{"num_hidden_layers": 24, "hidden_size": 640, "num_attention_heads": 8, "num_key_value_heads": 8, "head_dim": 128, "intermediate_size": 2560, "vocab_size": 32768, "hidden_act": "gelu", "norm": "layernorm", "norm_place": "pre", "norm_eps": 1e-05, "positions": "learned", "qk_norm": false, "attn_scale": 0.0884, "bias": "none", "tie_word_embeddings": true, "parallel_block": false, "init": "normal", "init_std_qkv": 0.0169, "init_std_o": 0.00244, "init_std_up": 0.0169, "init_std_down": 0.00244, "optimizer": "muon_variant", "learning_rate": 0.0138, "lr_mult_qkv": 0.4, "lr_mult_o": 1.24, "lr_mult_up": 0.627, "lr_mult_down": 2.0, "beta1": 0.93, "lr_head": 0.00804, "max_grad_norm": 1.0, "warmup_steps": 200, "schedule": "wsd", "decay_fraction": 0.307, "decay_shape": "linear", "final_lr_fraction": 0.0, "batch_tokens": 131072, "max_seq_len": 384, "doc_mask": true, "train_tokens": 922900000, "max_steps": 7042, "dataset": "wikipedia_en"}
MLP neurons of a small language model. Each row is named by its layer, matrix (up: input weights) and neuron, and shows model dimensions 64-191. Each number is 500 + 40 x the weight over its row's rms, rounded and kept within 0 to 999. Numbers have three digits each.
A block is one neuron, or neurons of one layer that tend to fire together. After each block is what it responds to, as a language model described it from the Wikipedia text at the highest values.

L21.up1159:518533497459432497546512495479486488519512477502455517459503525453525534454454454512519503487461528530539419493525504464512524500520544512517461524451471462545509532522489491569463539474503464508515525512499541526416512476464495530423454417413528477477544502511497473531538481513541511531457515590456534488527376567483505540499494557474485475528527478554524559550474549535496532485452
Description: Start of new value. Start of a new item in lists, tables and data: the space before a day number after a month, cells and row ends, first word piece of names (Fognini, Luchian, Polkville).

L4.up183:490539419483556559466463504539441567435479454420482548506512482530537532504470457498566505547471492475443480545523498530501548460547486429484502496565557443532519507460516502433505477523519501449470462437540506475582487535488481516513472537475564568489446518414532541515396530541520494492520512535445527472484477477526493515600515453478531544464472492498533518491451511493491531446537
L4.up574:564551500469495499515445484497506524459506504497629451559474535479510515508530554468486398457464502466477457529469503554509527531507517487541476513410442522512490534534473426494529516455445463461489494491494595516476456467505486529519468545494435477551544520529476459390436545540529463547550464557532551497403540486454515448500502417473486528482525536504575460491453519439519485502491
L4.up966:486560434510507423576507483479472495415515555406492495503514527503468546518481498509545504501473509518477570505530566591528535543509504532444540392443494525495502505471498517517479550494493500430502491481490483480525468479511532511478501521453495440453528509496552491498487519480536489420543513459541479470501430435506505512465481429543499478512481545546440456521500470567461484538559
L4.up1174:511596506431500448507514534504469473500426477437531474530515475571502496525431573533490487516547489526498461611465542605543512497451502558491544445445517518541521475494513514448579478559533433443470530453435535494540525503545506478551463521542483510489565535588461468506526528464472522551532498442501494481646439524522463551410585458454525432520471490452473509560537476509492512521499
L4.up1660:561513484442487447444405484453516515501500539533472523535553526564501480525437541519537454517547499501448520554528598505517512516422551495471462533438543497520483522469462520525537528556470534491448512516468522443503482500559529575483525540514457471447530521545568534510470588563530474499519483521449544431518432492448517471454590479484570472459477414521505515532432411486475549542490
L4.up1687:523504537461509551527447569441567466572438489491448480575508512476414505561506443474547513519484541477520524521442572537497510475496558503559507554543472495522422468459422490448504536526466469499524509551539496511521497466508486447494524486538577511497565495523550533429462542493453386519507407589520472507493483441473495585505437540470476435440463537459450511511489446490498597465565
L4.up2330:521493462509543573458496479509541516505463473428520546478559418615521504526398478542422498415499490560530415523464605563458495604445510522481517521445544497489566541536502520524490501448530563490474462450545543459432509518486520536558494577479506476423510441419505568456479457496461557474539482526482538466510494484412504531398527558502487520530512548433568443554561472505485480464498
L4.up2356:471486502542476542555513518464523462522496487483486509463522550540502536526431504453512511570526509431465468507457432521537510500422455567464517425474428594508529503497503492529534519586544487481524458472415553521494445507518508553480542531483470478583554482477523483549407433517526511466487557430545499546527473475480493549468507451489489483524451499443525505536513521505481507480496
Description: Mid-word name fragments. Word pieces in the middle of long proper names, mostly Indian or other South Asian names and terms, as in Rajak-um-aran, Vaj-ray-ana, Bajp-ay-ee, and other foreign names.

L4.up269:455518473482442516482480446490589520524501528536440449499483529511512540500534424508526497531464424529450495466534498542453526489497525493494519486502554473545527479481481506527447567555468505481491538466478464457495470477508456446497482527499545504567531490537492540527471447516496552494499449547443481528485548531469540488470471461490448541404590573445516523535513474507555483529510
L4.up444:411475476566492529509576540526520497447534484537475433551495505477475548485467418491469523469560472475483492437568510527445506546470471564468434502563469457555464505510568546526554490505510458386514470544489518519515508434484514479433536436519519439488504464496564532548507545464527522516448538489449524468499423478532487489509471502532525532451488501585521520510461513463511444487563
L4.up843:486459452505514478563530450402516503524430551525589517486533453499507459573478408516464530477544498544492568454495532507492484486441539432562560478507510481495466470477527481478497473558518450523472513478543409475493452528599439527521461475429510442425498502452551459463485498475501504548530509466475491493491512598443476378565441422533481447551533520521496501585533482462455539537487
L4.up1668:481440449505529536393465465447555520511452581464534440535435494512517501553509488517530451482496533386431586524487524524495461468543515412509412453518485465531511544470540485529498510490518473404496418473526467458523498413466543514527556423542503437537496418496480464436405465449481439543481547455489520512487485576477479440514523501514481543448488562506513513502495482355485504443486
L4.up1896:489495476504534525539408515427541438481468432554508543517529454464504452528478496548566470543498529503389590508466529531491426472515505447550498508560492428457475472579505428471520532467461491427487567464558507461497488449537477513449512543587490535524504442458439464486549551480541465458528513517493474494553564524503463420603540522485477531430584490459542510533525507523522549535529
L4.up1984:525459461480501413484454557441564528464457457553597544570529431443594461468422486498521539564518536421522532537507488508531490419518573424480524521518475478575485444461523455550501481452488527478425504481460439547566454429527508460503544541501452421525543507421412508519533496515512569549524472498453472485468505499492499527542490502493476516504567553524552483583427510465496567521478
L4.up2004:581476556486477441576401511409566459507511533534476483451492449455527495462535506525481523558602525498422472527526453454471447530431481492460498533526500494532562488509525501539459511500538440508401586561498418472469480446535622473500535470523523521557474535531578563484550434477579538470466455495462458476453520527515405451514516566493527485564489554456500456502497585523516531492516
L4.up2286:471513488535504509521426506455528559552483527510575507512483453534433507449516507523468446547514604545471487569537546503557464473506460463483575469506465488498578503536517498574488495440464477473516532528531496529451456484536405436552450535532546562490538462514465474475460526488492470576524533525494471513529570582495492425517583421509527541442527569539516527446497466505502530478500
Description: Day-of-month numbers. Day numbers in full dates, chiefly after "on"/"On" or a month name, as in September 26, 1940 or On 29 May, plus the following comma or space.

L10.up13:489469423575437489510607495513507536432450447545577559455463534500559500485472579459475534464532538504534516460531505425554481371496429476535497521595564453519474600505501495501447514491559492484392530487480573530516482503435487440466494487527556509513578442513531527497484474449492499523503519509481557479526527471420553472549492463478519546520444472505510527510550451500447556557475
L10.up123:555529426566492455502458521443441567524494445438532528528605445388539543530506499561457538449567465401467539538462518531451535451508498507457478501536442456498497489503505560538438532434448557475466487522462583542457464443513452429523521503466539455509495509427473498522506563526574497467529530546471465462479495476471479466465548504548475514457499488510502523462496574491428553548552
L10.up549:422523502502465479480494430525537513489526462473493507463465431583555516534547560573490461489550560472548544483487492467497444500473562491452437463460503512524449483472548549544398515481465510549484470525447546566509481555489482489442530440519500533529458450453505447539516504486526445497515539540482499441494456553511503435546482516508454519438490453563529504476462451472561563474462
L10.up811:490463461539538495623576485477526537473494471444554528518521497528480446505481517510516560507496454517514481518487487514473483546412533514555452463556468619574578532461485588460497499431539473524505456600451484524442519504580515449511529471447485465513538457513515453472451494484487453504449540487547443498489478529461509524507475508507459459515482452467500522541478474592534469537551
L10.up1405:556490503478546510493496519580527556458492515538504449538450467440549497534506509478488530497537563474513493509485538561503467508458548539560554494548506462500471548484500525552466468530452566540460536502424443539504506486514477446461493541459473515405535485493513531501551521542482460531487470476437465504494529485500488448471453475471491496427497541491510502558469499433457465501495
L10.up1630:595593488543562521453501578502434477497529527497505459467493492410511481549442516503515495487508497494462470486470448475520468454449549485452425550550455490548535456557468499497529490494489598484509494458428549525525553549488547549554546564528541493503531531548517466487473531510550497527535507549537484512610450546580462472463569547461479497521520507515553458535514545449476477514535
L10.up1724:472579515506478442549436474409556488516443515527412552561463466430530548426539517518508453491490490461546521537463538491500504474456478522498429553484462557521587532505491559475402512506467575585487529596500470533459529521424511509472483440428525546553452451446488446547553551510534469509451492496448507481482550531566489460498523564584532492468505424497501517571543443489518528563482
L10.up2553:482460485488498524561487500486514508526501541507510501515463472451545457495537512439571529542468512473499509508438499534501460419497507449481533509555505524552497507525488564561462511491473504449491551475458537491627507430487480512511571427500466484468536446531452454535504496542583505433501451489520437490531509444496490512527562529552444470494503476545478554453541544449483505580572
Description: Day-of-month slots. Mainly the space or day number right after a month name in dates (April 29, June 7), plus mid-word pieces of foreign names (Mahabharata, Bhosle) and table-cell numbers.

L10.up70:457562489471523498535486597552515456548518552429485498504547463497553435488512545496440487519516468547476442535416560502574463442478460472466501437591448553524541522472506510551501555548501494467505524486489462499503498485507549454471626475499579417499521492466454511535473503509485491446478458549436545473523477507568494554464577514589521509509527494516467466501456505518505568533472
L10.up1527:543496491520475463531477522471439514461541510407479545489523525551484478510499498520530553488519469555431431483513552505501478493422515520446518527561543498497502447629507494526567486455485587439559484501519559548557478448446566483512498500439539416478504444532492478582461505493562387494468488509428585480576454598449466491496495567611485501457504496532411461473500565466472504579545
L10.up1634:461490503539467475483476432511569498483505503502508475529510479472525484494540446491499516463524521521456483505512539495532501487477573452526475431575460475520509447486461517489473489464541518452407515508427653536486454522449526515509535497472535486468439473492482524491453547519511534438575537456489484470463465385425533452526496502491459543530526588482420441518486445445511437561584
L10.up1806:515574454536440540525415561418482461465500529551481425542491484470578509491512503535511502490498468517539512433546572486483573496447496522535495441468460534465498530502507470495463514483528512509482495451491523464477469464524452492516495496490522480412503474473534504497451478561580446433512413544489568497435452454533494512419558445451460539491543494543501546470572478522472535541561
L10.up2096:498471493544513515520487534485568462471549506489457517586509521540452460484469503516558526509554453542425540486510515531584523581499559499584524479488538557467473455534456503498449496539535529539587529430466505403468485549454528546460460586509521489442547536538532462462467558498509494553526490502471528460499535449533497560493515510522429529456505571561445510461502484508470487458531
L10.up2285:488496448473509445486467506491500481471526512493456524570548546445505489529485613515446508467533529558528554494504503560434499574473546477462420393495513562514463519418450552542527446469494497481495465456453558523448473560521519601537491543471515439524534487416415532497523539470449469429493514425507507456440466470515515496500468507440447433512453500501486498462518491485496477593477
L10.up2406:462534457546441523518464513502548500472512559404495516582562472521430494540528503520472522524554485460440429496495535542542465643523493485445502468538545531489422450510445528529488540525560527479500574513526462504492512527449505503567452559470505434474530543599512464444465476520568536436524469456494507477552499492492553552465494452598436512490483475514466444502502409487454519536444
L10.up2453:547568509531454480501507454520556510453550462465505489579575397534491470450510434482544495465518575453459494542500454591473451517462500462505484534452513416505432482506558482516475494456509429458533539548485445555513608471527505462489566467526540463466494557517505422433496523490468490408543503520495510545508464435499519542535434484510472474487559509529496532568524516450502525500457
Description: Mid-word name fragments. Word pieces inside rare proper names and unusual words, usually after the first piece, such as Mah-ab-harata, Kal-my-ks, Shap-oval-ov; also dashes in tennis scores.

L21.up1603:465511505556513478533533505523511534451512554511482470489496459449480461500437507458462484492458501491481555475451465496487524555460420541530525502446519562450549477517529482445499503473548519448493458468469494496522463460528443536518563540462523510484484457556426515511432563528528535458555456467533572478441505542528543508516511396571513500560513494556560514481563409491478562440492
Description: Fragments inside proper names. Word-piece tokens at the start or middle of unfamiliar proper names, mostly foreign, in lists and tables, such as Pagdh-are, Lhot-se, Ben-ghazi, or the initial J in John J. York.